Weights of a small GPT-style language model, trained from scratch on English Wikipedia.
Size: 13 layers, width 320, 10 heads of 32, MLP 832 GeGLU, vocabulary 8192, 18.3M parameters.
Training: 641M tokens, 4889 steps.
MLP neurons of a small language model. Each row is named by its layer, matrix (gate and up: input weights; down: output weights) and neuron, and shows model dimensions 96-287. Each number is 500 + 50 x the weight over its row's rms, rounded and kept within 0 to 999. Numbers have three digits each. A neuron's up and down rows have the sign that makes its largest values positive.
Before each neuron's rows, "fires on" lists the tokens most often at its 100 highest values on Wikipedia text that the model never trained on. A number after a token or word is its count.

fires on: "." 56, "," 35
L4.gate50:403470540453481598487515510521488489460484556485494554453520573385512513457548502490562534452431523542543471450500503500448474591535465509532574460489387545474605327555521428478529536487468412528504589549479460509485510496404462500441540401478515474385513492400502515508520371648489496473599535470515515475521494532551545474492426505515522487441463538520535497512539511450376541585532524506535440439486447518448402376472552461445509484488564399453451447436481429480550516537530477437491472434564551434546564560548518476466383500566484502546418488529504539523476503485420532464
L4.up50:541478537506493542502494544461428397482461500531476496453492440556450502551453403433504612510526497606528508508488531514503508584548557504443521528555538467529591513492522455592536470500491386522582557542446421619499503543476483500562543460530460463409594428517550554451572457547542566573562553531491515470552474490535557445493523418545440444458507500510590449520599473499382442457485480483572466455523492494477353463541489485503495449556617499530477452440438519504517431482463441410454509480514473422539473453511545467453515585535470509514452493592541438490576554553529556407
L4.down50:552481463493545398555444478500548455506551548492507566547547478489564494490485497530483475491497421474474583449493490610511427449495472579480563496413446466397385478426490569450495533475511592536438507484467518417569496518481492464505356564464542504543567508424521517502529526499518487557383549501489469530518477447471477487475487652510525474564483532502499526438516532447512511478410586526483483481520570415471549506519431553455526515504444390489552543588566507498441534565557546523429459563463551592392553505494467510529391551549497549564581512502439508578451569510410321577

fires on: "r" 17, "t" 15, "d" 9, "n" 8, " Pat" 7
L6.gate434:568533523528437440522554422514520387489518485516472575449501488512540471480522529540565518484598460607560525535510471377520529435520520554543479493470480540483570489451460496514569497485546471424435507470485436492542488397416432516537493473469522452519481545446492426463628468521493514527422412483497546417504481623603538533485443498511516562522400529573447467519491541452560536433488565490506434468511490341520507491534424497469419445507541573554580526489586498487490507519569509552484514481539496535522386594534496552524444486534436510563506498478405525527495563505522462517
L6.up434:553558492481545465446585478494388451531549382531500487412431524445502518554553477556491503523496527476517524532544433570440547411608561571436443462500518590500501519500451446526393448498440564502501527457494527504431442410457332511521507381497369410542568473444440550483580514565509533497361513534512479532503541559478541533506527511487443552528500511516522491442534589469589476467428469464513545601544427465474495476481443538546472476554559560597533466521530494421526389435549488481523455455521496455448467471525500461473496529451611475540471574454495473512391443558482499450
L6.down434:447441483466529528557575456459506478506539446531507552436432519444438446446498498471532607526562508489502474488462482532562428508510486481404481480489587512514428504587464432504554544498487556439514540481435501490454507444480491513587412506409457482526470503485487463461531474518625550490450518450591442415449562561541412481539453533460397499458485619446572408487505593487517454538454534519489454572529471451432411453439533511538498622501482489547507534458444508515491493508556575480529551423417527506527471487523414509482492540356523471427495468476552547522440434513441553553

fires on: "-" 73, "/" 8, "ph" 4, " (" 4
L4.gate763:509495516609502458530408557477503463497476508563531497411481550408452458537486446516453512578517492420557454460497409387501493571541522465509497554529452532443499506595473474513411465513466516456424595551572472537514494565541457560470453493543449485513507447419441454507565456486475474495559613506522548520443451510487425444500555423518427556467559520490479455434532435539485485465516493542556594473522477483493536545531492517534521430534458530542596583460448487540513549502460594434478550458589420546484442541516437472451558472431568434539555528539536483610526558519446562440
L4.up763:483488496565518511473474494361518486481438556494503457499505481465539424577486524593449464534541449492574474558524426390558470554488547552515515532516489543495512478599513482568528498560461466520396516568524449407559479485498461562471560531496466422492469546539559517509464526457403526544554541439539517588466450586542459442425551547521450458479504519548491435538505457446518401513460534520596571512529515551519552587580549643522538360595505486518493485485480507500513540529412533473502493535452499542533422474526533500468490531487560406491605507555533525547562519462560383434
L4.down763:593472534609563584450443502477430537579520481513370559542518412584582565477450499451469568486602411440500452501501493504466597458496523537533510535499503488475454480442570512505431440407500519514539472433510439577502443489477461482507603534490596587529466475520441394512521465498397527515505481514463445531588546507520587436573508484552475468416501584526541524518512514497489482426499526471511544485544515503471519496461464523546482488474483437551487491331473514533354562448455493499560456427559535492473423498563532467544506401472534539454498536558456548478531466594523293437

fires on: "." 97
L3.gate41:446462476448475503374451457525470475512498447471500503561612542386467489505500540516473461501454520459489515494492474532418379583463436538498521506550450538407413445422449537465545450444523477526492601468557547461406553453527433513473569433553438465459481443498506515431577426461523615480484424515538461468463548487498633501558485528572487440499566611460461434534549552498541492541567509423526481493485528509506456394540473485503489566422485452442489492536497576459569496487641548414518479552562432498486530521523546479483419539526513490502446507480485484507362511572507607477
L3.up41:539497472454465455458529478488462529444509492404524476528530433474451467440484522439529480527527472455400556400501454516515599572471469547513568458531480506441490420426497484521384440473483467548478467470448618492435560530527444487512520339514566552499484515455558454548540459506430535499453494568430562482511520444488519523590493495505505500503587566510545479575521590498501462454472502522507544514501446536524471403497523451504482460502523538457553547589546505526455555450520563363510521542502455417557392487566463517511524527576463467455596521563445454476455556459560488485
L3.down41:522482494515478497592530500354524524502507497519429493435479506456531529500574487565449582438483452537498526416497467591534444435445552533555512544471480442464435539597512517536421492495565500530453458418439467472543527451466482471514474630448558424448457512470511586496522514510531520518509518489446475466499517487506497512465495593516450461439468492549432491436427579511518467476446567570515478514400458489472519538499466427436448492465483537607572519549468508470440599557506494470533484439491492508407404485479413514596474505496527527430493469541483509577535461409509229473

fires on: "s" 31, "t" 15, "m" 12, "ð" 5
L3.gate703:556511542425494459499555522527440498576473534526469574497430578459513400479557503592483524589417535454463464422539398526549621544501554524562566571427534550499613515557391544512489488529471506472429470466526504539473487508465516556538490499552516480531513516558472539445522471456422535420457488540565598607478513453550476491586465453494506599468579488497469364559456588429464484446431495527495458498563584550472524540572559553532510482528531436452571509554480463497458501597518481449495574506505562444513433469538524505418525461479439565456522533466561476543608512489511507432
L3.up703:538552584448518485536493480496532559501426438387493565504389598469479436500514466522479493527418506461522507407466373532531516532486478578480575450483507500470538470516402478476507508558555580510402456564516586504524554519503438443478494483468496495513447469513489502501519563441472503416427497586555458567541498480520435487599501526485627656464529593531469450481488672412541463466437498483513569429572545503482506482492545487547522578577533465508681489504519501538441508610476514518545566472494576501510475530551541512439409547546520571554542558494597456466589533505426398497
L3.down703:541493579507493500586443499467519457493444494583541556568546503486422499553521492493458451552490532496477604436520508490530432423471595623479534552555562449459479445526521487519586527506440474477522544452528426496464551519435492512444578483588489576455551585457474492566580521460479479486511574538472412515496562481475461471471507558596580550428465557523503619491471587532486522541417535537506546470409484524437541547461446491496519474476542517560517504342485464492483424551469492534471559456492544566538481587413464608425584421593496553450438397513459483446466490491451401408

fires on: "," 63, ";" 16, " and" 10, ");" 5
L6.gate56:545455495495528494504563446550530437583524496519459517518582546517448578466521498466533504547545558479547519548617540486442551623451420482562439508493495481480458447604564438472465432464507508523436445520579551518491517487570461510450517532563508517523493546404568512563533478480552580495496500516468423453476491493470499489549527482471505470441518453485506593538483444532557520543427513459508421571587463453470521564523600509492441470516619506466460478509524470547678477488522499487568510438469411471467534435534466547406535560455490488623461406572463457529498512482485455479
L6.up56:540501541499521471362473465520424503592548504503514512523454473487432540480527422459446511611463544525541466580524477533412509538443492516583472448486590451570414535497528523520482451423569418474496479502490485560479538526422429495621547504417547474545552506522490514615445522542588528497470556494498479487409537521477507430511487521525457517532439477454428406533444429506456384592466492538419460498544558565398521488489555468560486641479520499435510533506497446474579511427426484532539506435582461525520648567519487472448449448524462465405553447532491531446476469564550482534
L6.down56:553525474519489441554553567486536598509522471473470480431510531575483513444474555566461560525536479503621538504489583513589464475538502457546539501507508489495574486448604440459521438501502482495532536499554478524505486468521496334512526492526370491557517519454365515526532424489435434488525531433546487536551503454508429480542396525454522492430484556608486428435512409423453582530416526480471484593534511474543473421509505427541449451536484491534477589533515529478580474516571572550461454450520444571485594455518577510479437476466481476497453522498481385542468495517440522525

fires on: "k" 23, "f" 13, "b" 11, "{" 9, "t" 6, "z" 5
L6.gate74:552502493612536382541534480617547411514570566486584491450527547593535427418477446475527437484521535390538510371511496499554498513469507572476500540518520489458539527478493510512512495528550463500422416544497556474512616433440454400508441435553447467404449513429531686481559483459586450470480526489487465536468441518470550560461471467494450509566577537479529453504450412512534483580547500471491530521507446443438439586411564570464480481470505433587513476481527609443492569412557511481509458555527534526503528455519518509562468495485610525486496441531497411497528481464492445440
L6.up74:553544565567457511530540520567483543483487485633476549548619576491558433477608477454412448460465357536600419450528405563452430513442499501459461514410487429503498528459565567466485515527497544475379554535455534450489435424500508495525467535561515465485490599506542459530582532507489460471460478508483511439535577459438457545433551492502549467465459564562598507429473476428618562480513520464489449478571512537522462417508573545468449522548527513454474481450482506593484484520547477511569610612538418506453532416509567490488490471570410532438452452572581506476486491513525479444
L6.down74:532434493574477575394481435482618473446435490443493489540420541463528524458544442546540430460497544538427535455473520415473441521491586536583426581427517443556464565477482394524567486531422506476542523450514443576550428460506492472517577517426418453485535502535559485449493465451431550539513444475475444569525521480435482523475451500443492565510570438498393464460560486449563453521419516514542450472470539460435549505525502446456534532522525521516486458443459451462587534519484519600520493569550512510521509467541530519542475476485505572550560537480493559410613516504530480452

fires on: " and" 42, ";" 11, " /" 10, "-" 6, " before" 5
L4.gate693:490467439530427461483533487517456535525543514550505585475404454439604476520428562465518475528521523408564468580422487452403527498506390485594495513449531517516495434513544534540520506521477466429462470589554518550428509525551535500493537574441523537566516504531507608488576485441467459487532472501441448482456524504502451505533439484470523458532437479564549466442587479521517540433513487470485456495453361517523506593391532454492485528540534515444493491464512601516575475420519586478564496439549485586502502503496448481493523482557562498513534487481545452571561475519565499591
L4.up693:525415461474433511594533512396456587469441565495502434554466448441540500453608558449498457457474530448506415500590576467491407504502402561573498496507493414519477425524550581471523540541579488479498489505502474536466530528559452501507481473440544457481505525491508478435614532495554567443519599462515425485457464469513522516495527448536507438613512522525491505566543487529490501422478635459463538512566512476446448472489471462464520536535473483493572509553495585507536555467474603503518488527526510538439455481540508420508473480506519545520530413561542453532416448587465493501
L4.down693:473508481578524393488432476488509512493482425469470541509483562566569543465518441537463563509496521471558526480443534508513486488453582466494527473566461571479514530551492477501562501488451536396532431479511484473505470508392628501557491431449508441535487609520461500529473439391453453499487562458446565592528476504416517462490532500524525433383490507548440454461537545474443483517494502527542482544479516491455538593483549480474443522613568528510501496383505463476499447468439565461519463474462401547563567441500595427368508583455394555552425572489513592547550581405491493590

fires on: "r" 18, "lu" 14, "vo" 7, "li" 7, "d" 7, "le" 5
L5.gate624:462501420522451453473455469562462478362617501499505463560460526456542476462539612553545520537536496581547497501473454521527507548493528438534501447461387457454439522483595448413417641566581556543550579524436597483545459501437544479484527534579468488470497456471605383496527497453496489518549522465495536498505578471421514488516456566535451570460469544493509442464519461544486482456487550535424449416461412459560563475510419531461520389451495455398511434458448437446404484465503517462526456432449504466514555567520468425478556481593491461446585495519403590421545513554510538534
L5.up624:519425491485599542517498475441480493550464465559430515479387420573521513523537462498498519476442530451471484553551502553435540445427548405558518435526538482549505471546477462581468437519501510399531488612473569535455526455448482506485531463467559531527476514453543466417495547441471461491531501477566539469492527474532417524450466504426472568554476483514496472473537449454485581560444486584468533387426473560539579509510445453432468484501552429572484485530428508500460496576421464392531414462543495491382465509588485587460363467498555417511544383564528427625441552467416544558
L5.down624:535428472467579418477551503487526589545445445447454478464511526487478462545471528489593512487512502474576597510504513492534545537570501444463451539395558585493462455506475478464447505573558512485492589532471506432433431535513490541471467501609518578494531545512421450594539479476479603479464537561531481441450573549503521446580489512560371469536440578499466524469512461556446480477413483486492476521511487496523410464466497471512447500543526567577441547388448495474478547554543623396529542490489397495537492490534448520503451506502528499478482589468382563517552483503426479433

fires on: " \"" 21, " that" 19, "9" 13, "4" 5, "\n" 4, " and" 4
L10.gate425:500585536458513554558450448489489471508506541445529458489471499498469485454587469609498559537509519397475433552511502512411517461410431439488543503468428520465443493525428535475467459544591545530367526512455497506550450602494451442519478513479487515462588570494534456508498455586565447538486513506479492503406486606499527489547522472538565501457482522586574553507412528475452429499468446514464522498538518561505428472525599512543508560515496447522553487480511441478504420415354504474484529547460539448565476517437475437564474428516474350504469454458528573474470518549406398487
L10.up425:539524460569466483389498533473553516576499503448564536473581536534518434429534488577499518525578484506466545514477514496479478573439401362521506513431431405530516478515469532405394621511507410543511462623536465518478469531472552394404543466527558556436488562596558492519575436511517565591518456524576400547449456497499540559573417444535502467471482468484488504462486453501559597456515441511485506545466451468569487508497502503430450558450533449477525528459425555465528602377458519465474466576504528551510431497396542423509471517416541574539532501456525498405553509525523465571
L10.down425:394383505363477489534518406532458457567423482513506510501588448502536508482501515503477477485443555407491535498418534440526458514550566552460492480554459629438563477471515492513433462573480581547532404500499504593480548448579491601478513535574463478489501493522414464502522522501535529482512485474401446450542560619455499628574573441476437480465500544408497537518465527527487477409478504461576424432438482477556447543416450529611466450457502491466482546424529521499482449483593513556542478470541501531554485479564509480486525510420474448591516540568557429510544541512460376523

fires on: "\n" 92
L4.gate328:465592509449490588516535453491474526467496520480552543594463536482599512467429476533406553443544507490368509507493500550463569490530499483599535493534450436473512502480457455424535432447592469644439448569444441580502444475575539494534609500459558516457446482447503530565585538531449505417500449490441586353492464508488481473432540415571514459560553475569454531443516484583483518515545497354530563523550424525519498483504541511655569602463459538508461554500486530494525558438473474515487408515527444491556500444479529497459427570427491535534516532511574445480446464590504458603
L4.up328:598474522522400503518539537500506521479484505477546535470553528454480480549555386470490438505398560486560515415529519476462506525485553455472566444542466517597497386508526520567553634488531471525448489490536435486569511468494456488599432472595453502415481518543445570479603498573550419528481526461528414507565478497549505557569431510531507560505465505508524453503464551506496520433573566469575541475575554467402501484574483580419395507480532474482459552438359435484448545464424503418493522520486516420519522528580484564559433514566469552453424437539481594518460546439448540478
L4.down328:512429546474577393482529523628463437489536406484465472455534503506466427490532440482499409482436479509528542481543504416520459408470515520448410592555498542484558498442558566509453487535485556455408492547469536542432507538495487544514404513439449531510454509499467545494512466494519508544535509447400541517464507615473566452456439555469506408587524451515516465465520528469454517525516478476541471553529506584488535496459599496459420484436422453524451488473498443488550591385447438493502539471396497488483505580542579472567478483515502482444453510490460449474474476483574491521

fires on: " (" 29, " |" 25, "(" 9, "s" 4, "es" 4
L3.gate599:482479458525525436495488487540635498385526484491463488488369488551514476454480475529497497385532601446449431532423422530517389595441596470519447575507513418521521499553543489472345498456545500462522547405529483420562533539463484458526522590557451551522451487507482384405514501522522454554522504501568496491544527435524571487488529603454494494465446524536501515501490440509420516487497473465416531642463562516554547480480562610365531417479456449441502525530509530474484532487544398467501460579485519397514534519530459472456484509572527482464444530549502424404459483492511477561
L3.up599:531499485445507441479432540463557501433428524520528518534411540549464525495529487480573511410476508455507579503511441571531499547512519553583638571531509390467548497630489530466500433462474488436563461529576563407519497499520490455610564506558503498539396454507415457536445449539499504430581602566523570462562510581506514466498559498422475441436452563576425508517499555530590537562516547453460492532504569513503496477467530517472414387517464511543564458541484543494547581486469409625560478540481506464465442596486490484432499535398511476471467650524468461422399465519502514424
L3.down599:551544544523513568413476494441527606542533523437419481477371565483510404485552415590510493574530553448514390468585489526417513522500484499554505449414506509516491522482544536509497606433529437418443489582441428523496544527518482492554448582533482571443437529526528467522514504528524488583528527506465569600442495445501438591531571531601555473498448449515470480490559480583513487490472412407396497462504542435585563435480438443452457469515492534505493446494520550470548576621505502423495568548515493554600421483522389495499485458546511511499407439552516513424541447482464454488

fires on: "d" 28, "f" 11, "le" 9, "s" 8, "t" 6
L4.gate402:635516489581522509449579454529579519524489529439503447515552513559465557398595469576446446571472482520566506424452450565483509497508549463506515531587519472429468493530442527505528453569516459469480493588528549494506571507492487574546482516580559499589501439576529469481502427471432474533421538567501538387578513503550551438562465490562493546533518566548592433501526506407467442384560580568534434443537592510538442484576510564515428462598426451472514496518510450457505422473444471540450536496492476445474519404496544508480485522544505409479438468499557556487490509451439491514
L4.up402:487447475540503538505499490449556482451498551377509532384540578552401549469505486464510463531527466453536501497443511485518496539558512501471503438483582545429643482418491494464502521480524549498465505465453538519416540517516456504539451430471474508473583497525509495458459391413524493460576539547515507485493472577415489448582478453617524564489537598426496437523521490433508517472513553594372586406427499445428525432543553529512476455605519458452510566411465412575456549519527483467423519541569484412480508445456502600556607513436467488440568496514569471600548440463579456455
L4.down402:535486534601541494458532476517499553473510560460498471579547500469527513498468508509509446497430538509417487515602476526497428489518473506487510529506496562467621503507537455487528468517421495405459482424480444554515509539425570507452549591499555449565440493488478460508584508554388547522539480572452412596396627409523437593547454418481535544469578492496551464498471476446548521498462418501487564543456540494426456515383507449500379638478482510557506493520411468440499499535434494517526502459493541434536518527541541584473474429519531524527502475486494515418482495459486468452

fires on: "." 92, ".\"" 5
L3.gate746:500506496493565534353503507511356472488517479454495460473529532471466553413469488497546574433523461454514459394468417510496474513515496531510504460470450541519485458527558457504392432544555486506471489540520478473481521489474583544505563595455433527460444427545544540510606492521568602515459499480529503445549404573555554545486466551497517574477420555509456535559434558508411491498483454447597423490464530468531523482559506512541561423568476482538527472489423512594486492624563513448615549526606580467538486517514470519517548503557539545479472470508568437503529520521497494391
L3.up746:472453444537434540508541561481488458442501488449543512533537491469599601511461500556525509452446433451527534418533597585440474614568408503408573528538420532490438548497507419535557472424574378505481547481553466577516524509468453538557445477431461523519448472470545506411531507512487454579565482534547443531430467545511541567519528546490478485528535474458524520521452458493527562534539591528604560522535522492451444474550530408455518501500478406448442524520496482505479353466543515463452459533508536501509524523527463560457399402571444571493407491453514484543458428607450463469
L3.down746:450477449414475424477492489474465451519486517569459509431459456409547427479491572464503370490517457595474481533493452483496477551465434508471539490513559374472518476551479480496394559558539480493521501379413467459548571455573480489462447550519512468528481399510542513598484481450536473483470615443529445534499508465543556470504530497480554423548428527467455498446430558614474489484526472545499485460415431408477479599478476473504417545472475493489544530559537516555497596567600486655537510473519528421464527458410481525595431549595542599467494518548508470547492471367521543484

fires on: " States" 17, "or" 15, " Army" 7, "6" 7, " City" 5, "8" 5
L4.gate103:495526512524489471413526499515498500502442529526572469468446428470518548520536503546457516461580559514494427421497496588520545515503393438521492561473509476508455507510435477506543604457568452486461567458534528479582524429564432474493502522425473594465560514488599461570531601478407414454532484529480502580523353489498538548431527447510561519498556469525505548488448491458360445501449416375615527461471496464507430510551515562541506502515567533510413456564567497467459502434465606530447615477522544499532435521472524504533435491506461542564457424480568558483508477512500541581
L4.up103:485488472420498539496437456552576486522460513616570449483541522549527491567491544576432537462535459461492492431420473479494504476527446498453565504408364409472451557449369437540443608485517447470427493461462551516491431502633470559490459490532575466562483466518563520454534578507521467403591502401461485469568525495476573476479564476480529467518471601573500460527502502501534473569520457404502585447505462486596475509438515547495530492518489573540486512557494509438476454466514456475589497573440479498525527454448508548502490548493367481475485420456536532528526509504507442449
L4.down103:427552574530510536522483520472558584527417471491474456510491549521481565521449457458516544402474497486469483441465540459545423514454532497584541502508551456541520485601532431510482573430443549537538431522547477519404558429442520463493535474558512455469540435577492525516403437489585597558467463467459461636491518492477510504517404476471452439552448568482460592511507580481546511489535569530482478515443523610566541455547437526639548541541531524497518550512475523504482503549466513520404459477537540464434513553498441544477434476500474489432537468469556476458476490480483334492

fires on: "9" 22, "6" 18, "4" 18, "8" 13, "5" 8, "ter" 7
L4.gate634:417421514516478513444562468486590548467532475513537483407476421539470484484546513598374542448530527370609458516517485427416491445501355485476455525467527494516417500498529518609543481516549467467453493496467403504553467499510579492484450423399465506489560489539511471517494492453571464459468488474509527497503550541517509529551524423514577533506504460553520471510453435561449476490498535615505417527467491505539528547550553558458447404548526397486423446519539427517526559515444555451496568475520478404564475471440486494565430588496511500508430468529490510428509465567577411540
L4.up634:475456535411611508427526412528522487389463465475494462465490480445467463553480602525506535465511576510557495385518525462481571516468553485573493454435521441591503458469528543451376454548520558496488412495439517467441418455546508597448489513541588443481500532523508448485578486531573478504528474503534572477500569520468433484426458457472526433533499442652476488473486411480392503513497453483543595513558539487506470555539491523539492524542533491428449408517532410556424467458510464496584552516515546556495396497507532497571515527489462448465466474513557591526474544506424508543
L4.down634:482540522449481437448519496471536517579508478448460520547623428533455496468478556442474528457481481444537441481499530399510407537454506397542487483491578421517453513444545600500525576533429562466517545416485483443567472500514498517446548528548558497482556437490493534474378600447575544501477497530497502548510472463542635536474500503397443449484487371563411518492542483544586539481477531530456473493553607479536543440517507519559477621561523486501584406446487468457529610502541462554466457493471548514497527451556538472540391425509458454420613454433578497340498462595496534470

fires on: "s" 68, "es" 11, "ia" 4
L4.gate409:395505532512553524489548536439493536460618526547473491442477484505584521502514531619458530438525428495447527467420491512518546513495529372445499450578473555440534518442460485509421536452483589487493445478460506448463504485494472530593478577564430480527530434538497462537511451505556501414427532466506462519547438499468530511453493561519371499416445549475429538548548497544500399487536607441525485473510507542518498574494477519376434502585522520418519585557547561547621525511423478452477520534530567493446504461582533497550553483503474513488437536493450424535452547530495548508
L4.up409:453451489521479490560491536569548475536574481440454473484411537551497473463559542510553455458494447481483515431520509519560526554388561533500571501472530425460546480515496450452531453593500568593457439592535588549492418500491469492520477500537544612456441553465489478473498561485463639438544511455508552547531481479460492497533506577517490403460562533498457531558519482415582529444418598481532483495410469489391393551608511521561372513490513544531486456479534488564453474478448515499442578434507464508560460507512625483468496555471490486491387526462447527484493494538461474471
L4.down409:580547520508545510495441464434464462534482526498483526499481465505550503525582489512395622543534459528497472480545523402557518476644390530546498535492483495531509538534519497459491554421584470499457480504452505515567645539458361459486520501528498489441549591567503503478465604494604452544499490532497551427543486570460559396443516483447482470470490509464566468458519543499556484554494352408444491506527523601520532542415539520438473441491513540502524526496476586531573435469537497507458409498504502557450542469452500424502430567562537529609418513490530496486527473542444477491

fires on: "-" 47, " " 46
L10.gate12:577502436496376611433444452590518521492527530422492457458410427528572450465608507538501485541531456544580556532440498465520421544525503445431490577553579537607493499461586522522509471478530499477520499559480541536521502538506430555463454508543551493464442444529531499520516454557549421537551540516563499423485533511493537462441497540447443487410632477478548548445476469505541590514459502500503477457437471378442482611458512513570521476497502450461442425409505597498478503530544500461475488406559535511469544534432478537427477556505507459456458539495559546486486537499434570560
L10.up12:584481540505476470409473402510551566501476519445552564523497572512524420425517547485470511513451460486542511468436461435438604482395575503442456540529520429452414626539469430515455430584563537490459504497572524546540458475660482491453513496527537474488514412454494601444469543586440449469425587481501539495489497544510534500513464501520371580507526557496469483550474444486517471479463574498449571500532554531422523475458565479545499503465500501616304498499482524461446497481487560484569444418526437602444462562519502373520505468468549515344478464522484548570523558554527472543
L10.down12:520481439564453489483506549499548459554515485566427403481400536465594505535540490443513485479555451537515588546517504531535496473498574505533459561524520438462519529544577444419511526480558491533401498521530382467443496405528572429429459507459539538484475543461470513541525539562545465494471613458400524520624482555520562390609522496510371455512564526438546504432440489531458426500503564501472535561464558548472563442547538474504431527608474537446537483497493461518432495403482403553464511439552549497518423595554559423474564523452506532524442545575458578483494408475509409546

fires on: "." 40, "-" 17, ")" 9, " such" 9, " hold" 6, ":" 5
L10.gate208:494554376562536507465485421440559449499475573389414434519558554504407514477513486454467517624451508569477632418507468466607474512569565447588565479528494493473448469496491459533380446495459498519479462470468485471569570456477488566500561557418433521493540398509455491491498542489476510438482513444451551487525497552522543553410465565588483552563393585489388483600419460443511508459491522551494477541538419557466465475514518473473490535547521558495594497605516516551506482564334576465563497497492571483509510504535502561489539509603517546490485437533473497463557462498549471492
L10.up208:438553404495536579447513469486486554503522510438575536413433524557555456570495557422410543451510457401465563499534549585435463452457480462463596439499463501528471456415576480489508462472527492455457514566511482511440526566465548403564509462503562557611483504488512544560583455538527491540504507472566406570540442506559482617475476483535570530494582425535479505537516443484512449519456463428489491506542457469514458470435506482455461478455546498503466540418509565513504477424522554604424469486595421504428516460530533459429488486563482490500474471398511483554479554549546515479
L10.down208:541471430500522487503511527472533464486458549487479544494456527465494534461541568555502480481514547478539507421538477593590534545446472524595523533518569486444463499623439532469444521485462544520386482438525496574451368495455507455462438590481507466502483448487487554565574543520581522491474601411578516476508470400513527469519554513498436459444498528494509454518497591511495538538516552526463441469476444463535458569472576536429555412462501418603553562552487471566522525587532486402426580510432466466490526451565511488456461541456581556530421417546512500520546467512575346553

fires on: " that" 72, "f" 13
L3.gate309:521513412582484492505468467507524507486540522536433461477508448462565406422483633498526524549520495515485475535395536471421431485485354473495535518493516439441546585565450434375519547483379515452491603491510509467549422553536498501551455474548491585523541555500566470522410515534524583486367455473576414440422462619493526581492546475511540534589475473507449435492563415515570482492506511517611501536493525535618563419502537552558539566546576490492496458546461550478513511482454460431479530541461513540525467483433455547508522478486465471528486498512507485510520445493518444545
L3.up309:530558457594608495402474425502566394446436583421438531501488490493578493512460472507475532472462499448443573461404553480446442478494564503519557475450508453469582468514437428522429497500520527435537425550486490451555467541584493520459509427559498564462466532478439428493485487427436485437369470595487488455523600524540539544396536475532528550469485445447513470453503422471554521446546559561533505522477520537690480491548538488516513472431568446467481527480471462500442519362437452467476537523466512589515485550436518487458520539487479563516431477520567469481540515527596511471
L3.down309:397441442512511445503486543540502608458478603440467554525544443478583538459475479582500534535458596528506482489540517477532510512532484510441455528450453553436584580494474494541468578488532446487490485490531521496423513442451530545485523506430416505453463498585466465473504466522509545495445454543469404501527556546565508591491571560560531535411570477534600481537492494539504467406428531519514451450468532544487417518469476398421479595560519530619556453402517500530493534419510505442481592482493538501339484537419564401592459525422551436545541457518372511460474533510511454600

fires on: " (" 71, "\n" 14
L3.gate619:537478523441514485479496489477486381483433489497495513427408410573514498572454473510454397435538446569411505499496565528412536532455514438547438540544541512477565455472552465534495536504522500475421493575484467516542571596553511496512508536477424547472427449443467431502394495520536483446490506506507475495492508604434493470458470473606469531512527447620498514542463547614555443497543614436581560537443507528474557499510523524484467518504549521476514499460524426541445470448445545447478462470600444549512455425493481539520431515513538497562443421445517498460486548503437521475
L3.up619:531516562472473493454500431565393442517514424477450444491552530408448492614443433532430517495445484511563558431522482549557477528482513479432439420524514605495533444585457513519477558443472462502506530574499554506468501649527533471527521425440418395432433508516501514542527384480580582512525474533487474501555452542524499494571451541590456446445517522481483537485580542597510500431443489449517522475493420560524432476497502486600489566499431527399516576523493497497441448437524525429525397460518428543491506486437516539509429531550513548491519461542446517546457507505472450367
L3.down619:503552511520500494559437537570469538448468560440617458497531421557503511485573525435448447413502440596498471481583571509441568427519498479526464538536550659476494449402522524574522526547502511633448538587465595606486460604547518486578569515579502566522538546522490528520489475540451514483523483459556520428515491528509468549481547450532438486496467424549492555522406533535451512405459577413485524497571573674407503511459576485563432518557494524498506397464425578507482491465414437412446454522533447474526571493470500532460471469497502493422546473517430450460538522473582399579

fires on: "." 57, ":" 11, " " 11, " (" 5, ")." 4
L9.gate461:517530374472536584460536417455507496412494489426516458525491535500416568490454396516548465485560492490574562478447526550480419582505569460580533431489498549445399620495475479528462436587458457560537465519500531521527539461418442542592501506476451491434540459536479470567513477569423500512404560461528512504437535566552552460438569560544484535550426574507445508478486512462437434479426608499441481541544470478500506551506537476465407491513502574541566535441478589467547540587515487503511474518517591529486505429542500465471451469655574549505517493438416480583544470557508577540
L9.up461:485482454436583549445462442483622510497444452481475443453481424527422560566467445563425498439557560479499615426462534505468457490545468505513523445573498547593400367528533478528463485487586547528458603531546463485498526468449476512515505444492522545583502493497526488530570463561482454419460465497528465531577495554541440542430444494487513585503507528516552529566513544495506533419442483416478562417556541553348492529454522454470445458505546532425532587440504493570515485492465531491469418462593578467448545458504398443436462470544518493533466424419563483510563571644482496463
L9.down461:517447421409481453391500526430464474533524529480501576593528516415465553509539480463489521498481436599500473441494474583521434603445541493546471526478518495482486479484536527516440519541517528515436461464431459465555541399531461492468496540448536478494532491487517527490537463530505553528425605517507560490473507477518500525495479475518480466493430476483423426535480515383510560533463573641544508535483550545493486459527606551514507549560554534501520488449444521495534481516513522517563530485546503491482466432552420533527463565570567487472478484509493464534444545468471306441